Part of a small language model's weights.
Size: width 512, 8 heads of 64, MLP 704 SwiGLU, vocabulary 16384, 38.1M parameters.
Architecture: rotary positions, no biases in attention or MLP.
Training: 626M tokens, 4778 steps.
MLP neurons of a small language model. Each row is named by its layer, matrix (gate and up: input weights; down: output weights) and neuron, and shows model dimensions 304-431. Each number is 128 + 24 x the weight over its row's rms, rounded and kept within 0 to 255. Numbers have three digits each. A neuron's up and down rows have the sign that makes its largest values positive.
After each neuron's rows, "fires before" lists the tokens most often just after its 100 highest values on Wikipedia text that the model never trained on.

L7.gate291:119137137099082088130108092125094126124144129127121162109109150115103147130125135127138151158113119168114113139103132151133146129108094133053144117142133122126132132098146083098114159078161099117114090127104104160124111134100138114113126169152111169109192131153121099101112125104143124094116160109136168135117125111108085068132154150147109136130085101145153135136105162157110150145115
L7.up291:121126144111150123160118079132153150088139116118130128126162102081122140158137122134162141149137112146113115130126136106136148125067131111155071145103128150149149150125170132111108184136182119105152118135126115125123115105106122100100160119149107126106097131135124147179137139147119135168080128148143109092133112099108126108068103144119116134145114101141102095106101127136103104136118
L7.down291:135106135138087156177138171146117120113148169162129136154142091059141106098122149140128132159198125146138118160163156129135152115155153130168141131099118145132101132173139092120132072156131159131128148168156123158112101143159116116106104121135150161117123132124154131108142164135113149171120117155154169132179169097148098143160130141157176098149121137129122085111120113121120139098122
fires before: ", ", ". ", ".", "'", "ate "

L7.gate309:098141138119143115112105137184160124171122121151128151116099115141099109147163095129166149152116161174130142096142133150109137116146125147137141135119119131138127119137129105170119119105164087150128087136070162138153173123158148126132112146139137135125152150103185121115124126134156119113110099176103080154130117138112120143123156114105143112120096112128151099105177148129177088103123
L7.up309:077106151086134133083117176129164084088160135154118177136131107104134162167160141106169142140102148168178165114113156115161115149116181140142181157180119147172108131167135160127115115119154109165117125136116137107123131147166157134110087168143122144089174128141193140120143131090133085148135137177103140150121153115145148136114118130157132114118109104135164153102107156081136110120141
L7.down309:133104106124138114095118121112137163100136152086087104148086117120121098108089079179113107157134146129164101139149147139133102155135117100139140131094160156146123103113141121117130142119148114117163113168081105107198126168144141147112101144146077150123109105108136101107131127147106117164136127130123157141116121161127137118148126085135091103120104166128151156145140151131134124132100
fires before: ".", "/"

L7.gate677:139147148128143111117125109144109103124151114132123183096184097100174073114151084169123128122105094138155157117186150164123125130163120160132123113144080122125133109113117115147129139131128138115123141156145096101121138074130141135106133136125131139148151141167142176135144091106139161082098150120161146126118132101168124098103163135130105125133128135101161101117123131144130147082214
L7.up677:125124159141136120135083131095210112123139090128141152186124115130119110077121136136103155149151129140121089178118147122150158085130125151142120108112091142154176127142135108130133162130123149103101116142114155134165125170142154121115152132133125163119111138133117141149117111144124119138143131156100148128116125079135097121094149141152115182122113114104159137091130153095169147134140
L7.down677:136136119139134176117143134121134110119144117121130091162105131121138107118101100156151123176130140138126140169133143092139104155168153138139120126216103145108159146131113131141130140159205115142101118125145133139154164102127118145159128112158100114134147125108086150128127114163119167107142143111145153130142101116156128092128142122130133111135099137094132133153155138116141101122119
fires before: ", ", "'", "-", ". ", "."

L2.gate518:159110120133170119121137121145079128105121143125073132192155098145121180145124096149130140115091090171106136121120145126097172144118145145112143130134119158100155062118117142137124151118086091128115134128126146149141173133169126084119149158082141138114136134145131133107117115116167175087056103124133060201146150128100155141140189134161081128122127166175116125134122120141118118127145
L2.up518:108104128109132107114143133185145115151114166110116133168123075097093139177124174114136160144142130150132112151110100153143109128110130124121122121070146136097106151184136107129143145118134131079112164094137123150156125129144144061110136137131113130113178120140119104133141143161136131121143119131107119150151113145140117120157157105126124121116142102100116117090137158163096126105143
L2.down518:132116114158136127145172135125101111139144138118124089135131131064123112153120123146147094144093147140110158160087111131107180140109160142136105166172115139095113074117144129128140075144069123146099134130141113173154103165164127101076116149092169080101145095117119129119111124134099173102102147126113093144124159143133159109109142135136112132136156148150128100141145151101132170135151
fires before: ", ", ".", ". ", ") "

L7.gate630:161153115108145114135155136149097142163131130142148153135104156122108139163103114125123122132084142168099109090198080074144145092147132146110113098091132118114118152134170103157116126093118177151086117069106155163125127164125092086127119145135103127098163103114096167136135133088100134131123147135119142146151132142111119121126146110128122134121130130142131152051136117114136111164154
L7.up630:110107141135156085106134143163145124136125085111141127095142137128139152114063151163110116154114134127106112138159130106121201076126133148120144126138122117111145158105122121146119110130164184112144110158162111144146112123118095138081106140143173100108109129133145135129120117156110179121103138117104182147122144126117145124116128094182121123138143129060169124072126079092147118130123
L7.down630:131117119130129127145098132106119176139098122121157147125093158144134152110131138107150146147121138088117123096142098078135160114113113133120098091157115103115141104172171113120139106182091146109129124143118113134105185138150112157172174134101096168109139144162161173105072159098123088169109154106134150124148139093150092143130117139143132128096130119161121138157098118115117173099162
fires before: "0", "0 ", "3", "2", "2 ", "5"

L2.gate411:147112102134126121154152129106113088125116125112144100128163078125111090116110155151094177125112108090116131135166141106123149134123141164120106095077144134117147149102137155140117133138116114105141131165146126136114146161102150134114110140079112136149141096091145130123155147124133149126143158120103108115140114085128134131125082175126145132137158078141102125130133108139132109184128
L2.up411:180156142178127139144081116148158110109152154148141096156164119116161119144121163126118135102139102157123159176147130135153131139103127089127108089111140126126113132144129160125107167093145122117117123124129136059124100115095125129104082114135117100131141107130124132151157101142146121153133121122089112114144119142120082147147126160164130156131126094145107142136112091131087072123125
L2.down411:081142177167126130128121105135143148137169155149080125146157152076170124134125100130176107119149113147146135130137069112126133119151073098131110136168156141138130123147115145104140137124123162202129130118138146136174086077130159132096150102160153126125124107163135101139158094116118101129099141161118133142101123078167100124104143110197097125164116116139093112112107123136155156087142
fires before: ", ", "'", "no ", ". ", "’"

L7.gate665:092136121144094160163113115116096145116127105119107121138100094135157114159111138140093105088134118154094171126149105122142124095119107125139127141154117123135123113115140143120106129129165176118114098138167097147143109133154141118128127098152129123105126111153143084123127153111102140153165094157120123140099094144162170153121100101154112146119149154102129138156160122106139147189157
L7.up665:086113086133106121122122134172172122124143116085184155121093130135110083131122102094094090134092145129138091089163132127096138109124157154151105094141086149100152124065090097141137150156161103131122120117118087147151140154131152128114080085133134144142126149119149134120076083134102125166147105136154153085140161100134098125137108114119090136133178146105154125096145127105117181133105
L7.down665:153127153133101115104152122095139159146144143086123128195113139171123134116110128112152119155095135100127167145119129144113134140152125147130136140136161143121120117154136128155158121127154146139152184091133107091138117138152137171148129085112145131099167100156127102167089122143123132111125172130089135119094079122128113172069166124155157154148124125148109098143098097138112124136116
fires before: "0", "0 ", "5", "1 ", "2"

L2.gate336:158123177140125156130151143133125104120134127170121087066103135136147178153159147147152098116146113134133097110137154132148161121168080098118123130152148150103132133160130113106128085105172100100125095080139134172139139085141101066142129134116101114141132083091092104132104170112155136114146101114169147080132169143130160150153138140126091121079127092151131111174148104141119148125142
L2.up336:108124124082090141089146159110137091138167134168131101137119134125118132156122160114107096153149113120120115138140137133118138113117082136152125140135195132126139149117122152079099137107190088137169093091132175148147140130147126114102135106129117153137134106158113131130105132149119121162165116099132144122129118147110134120136152104124123203122135095124137118132111102136119150145133
L2.down336:160134121152137094157084101111117178135103091081126143168088138146157126090080084133084169133189107161113101119101133078103127127151142111106157126134113142161121087093130113172170068115096125141107159178151138083141132126090171151107138166093128111112124152099114134131124102115139158111130165137109114148143127116102125130120105122110101089117128125141153149164111155103158101139165
fires before: ", ", ": ", ". ", "| ", "."

L7.gate528:150152130145119120129111084104146082100164115151113109141087131151111160119087121199097118162136133116097122154133108142134122102164123131135092145107129132143143146120144093065138136152152123146156115160136074103128121123139126092168140128146172091123156087121116152120093107070099144136105126116181140132118142126161118086132102130143169174161174156110137132100181123140082151130117
L7.up528:131108171110110187101122108188099097126146090079124128138094124171113130124183155132104148117148123156110135116119153143127158133114114150159123136098142137118113166101103134115106134145156140125110100108132086165146116092103108135127138149143176106156142125147123119108075107113141084140120158167124134164145150145128127157130112153163170156144138137115138130145136128127137138140129
L7.down528:106141141109064121143105114119103111099117107140143139155127117142141098142165165114115155172064127120081106063123112081115144141179129092153157091147117105114101059087152131113102153139128132139119126154114103152149115181155101095119125129123151183093150148166086094135104082132150144107149109121157146112108136131109092124088135092102138140111112145160154119118120102142139147093099
fires before: "0 ", "0", "1 ", "2 ", "3 "

L5.gate212:121115138175149131117097128128122086151125103101139128146116096156113143113145121148127116121147127132109139133124154159173115138159141103152107128072148134145139065093140098157124131098108148107115111139134155192131156114106129121103117088101124115105103155108112125130114140156137140142121163101105130165112088104154092102122121115162146173136157140156128112118147127135172093129121
L5.up212:141154102134099106122102159164105112118135124130168111146113123113119115148140117160131102151171136078158123109131136166130139143145129131146096095150176116084155102136106098134119143085132114161124153129138095159135145082136126151104096112167114142130179145149159151109127150145098109090090075095136101141114127111131139076163118156126112109147131121142126193129134156169119122146147
L5.down212:134098135181120149128115120090132127103167169134141090097136113111090101095160132135115109126095141145141085127126167118135117085138113157145115175156107140145151147134140163154147187095148124135175117135116124143133121120112119162090157171096162126138146155154113149108116159073083149087133124119157169114119099086129112132121084104127066137124069138108140155110116169117132153109086
fires before: "\n\n", "\n", ", "

L7.gate352:097134155106129156173121110141109105135083115077122113172132091153108154126111133115116129114117145152142095148118134106151087181139138112101160109085133102148158120164105141148144147115100133130132130164070088137142152143100140126069160112115113092082140149164111094141111119149134167096129165092096121149110169108129138147152108133159088145194090159123148151125121136127176175137131
L7.up352:147126073116102160125133189121132148143140123104126125133115113140107156103160103076146121146087126094152118140084131126075120103128145136118145142191115137123168114152140135146144204176146102133138099137099145094111101151107076150149082104111092134095091157162144143105122131138076068183130081127153148160115092116134147133154126142095151129136127112113171130133146165133133120120121
L7.down352:098109151141183124140152146165097160111153123116162141124149078128105121113118115133154162168149119126146101161099137098104106123145163160111155123125148138094169193118150117165115111131139149145104119100129112123099108151139109152173113102137149095138129138114103155109115128151121123122124161098127110086107088152105113137132127152125123157129133127081114145115140111171122133129156
fires before: "0", "4", "3", "1", "2", "9"

L7.gate208:188132177120143134148129129135114115119086113101106107122135133154110157147069112139134151153148147140147179135139138156080087121087161137132151144105123089101119143090153155115156106099146142151159136141125116107146154115115132116108117153151087145135138125134103136109105125126114126156100121145120112153120113144123140124142147115162122183126124165111143162191123130122151150143133
L7.up208:139120151114129143137119138130137108109120159118146152128135128127114074063120117128131096151123149134134107095102135142179157134120142145123124081134097125143127112125114112101132108124098132124112123177107152125146153115091128151169137153112169130149145124141136155082094115147134108091144126128132111108118145109135075121120132134100096130115090128131145119129144154127126099069128
L7.down208:153128145096103090129119147123122145087128048109114129144167133145093130066132077151183151165173173140112135143150122120127132116138126162116127128095159163129122115162125154149106125097088152156112136120154151169074144130154180092151168146142156094119138135118138156117139160129077148120174135113153117144117144134163074101143086155116115134142169156099141139167088125124150122122086
fires before: "0 ", "1", "0", "2", "1 ", " "

L2.gate560:099133169132144125107128124108106104125157173124106158113108147098121148126122092072129116136092110131102104090135121126130105095152045129097133131125126143151138128144158149110124113109167130146150092105147098132110092156126110144135141107134125150089126152118119120127106152111177160123158119117133177162159138104090121115057100104140138094123151134094100187105117136065132127139093
L2.up560:115152138137151094113067125124189087118120146136126176147146127149092147104167109121127151172131143135151083088109138138097165141145137114093123097153118145127142122119127152134091124075133122125116127124114155136138117125130118146114110100170122154146150106136092150136129127119134145126147145154114153158145126117127133139096112146168107060123120130160135166194089128100120124103117
L2.down560:128101159132136123152121114123111123121113106081114097149189109157123161092156073133141153164120135135096112162096053064107190133153117136137082115163135110151094103122113129112109116145142143131094157128131142145148145092131170110129125148132103153137114125141116107117162116149132167166074106134157127114090139130156143133086126135126100135132104105183128128112130132127111117120142
fires before: "; ", ") ", ". ", "'", ": "

L7.gate343:123112135181113138118127129167147130126073159101058128143129160109120124100168144087128133162079139133127101068141128149116120125152127153111103138111147075135119104136140076102086165123121158124104116138079163164135145144123157112123124117116125137139121131095128157075112120113180140141127149133120133099113117121143103125169105127129128125157133148179122160127158136111147152129123
L7.up343:130135095148185176132153119138132119143058134105151115120132128161072091145127105133145133159125106113159119144145117093116111139119141108137143142159116108105099133097200163179080119104143122084115133146102128066097153153129106126114099128109106108078126119148129133146121126085141174127126125141121142129104081182168122126129161179098132140125148132133138142125101162146137085095124
L7.down343:109176151121128096092137113153113085065139097170138153148124160136093108144108155153114142163135145156132138142139084134142179144142143118114129155138073096135130145161143136092124135164189092121137109127141138111113124119143104187090160114129111073125160120095103142110119135107121084096103131106133141138114114104135180122091120147104112150152110115142112094158137148119108123134111
fires before: ", ", "and ", "\n", "'", ". ", "in "

L2.gate438:104113161134135155148074087100121126174144101100066114095120141121117120154143097172130129134092107114142145142104134107118131127145131122176152134098115146127132111103087089143103103094147102141111141112124171100096133145135167130151177114139147122101157142157115135122141149140166111104110091084097133167123109122115152150133181134142093104111134124150132119189138101116170125155127
L2.up438:130132094136162104125114146109122131123137114120101126134147174193123112135143068099149105134100088120140173133122146162108133105169101112119130132101165144156145140137138123118107115177138113171108135147076112133125147167107151175084139128115122128154166114152074114140150141144082101094125120096131147142148134117190159108117140163139136126135122101170124110139138139107129136128105
L2.down438:135136124171110146120097168084164163093137082184162130151106115085067103130121132130116128155134153154121113136148119130143124129111127113060137113142145123125143133147123133143115149134145115127143136144170121126131132097111125123104149146120122123135167112117098138137120137136098130142154150145137105112153142145136122095139149109189102169144106111158144140104103107132154147154154
fires before: ", ", ". ", ".", ")", "; "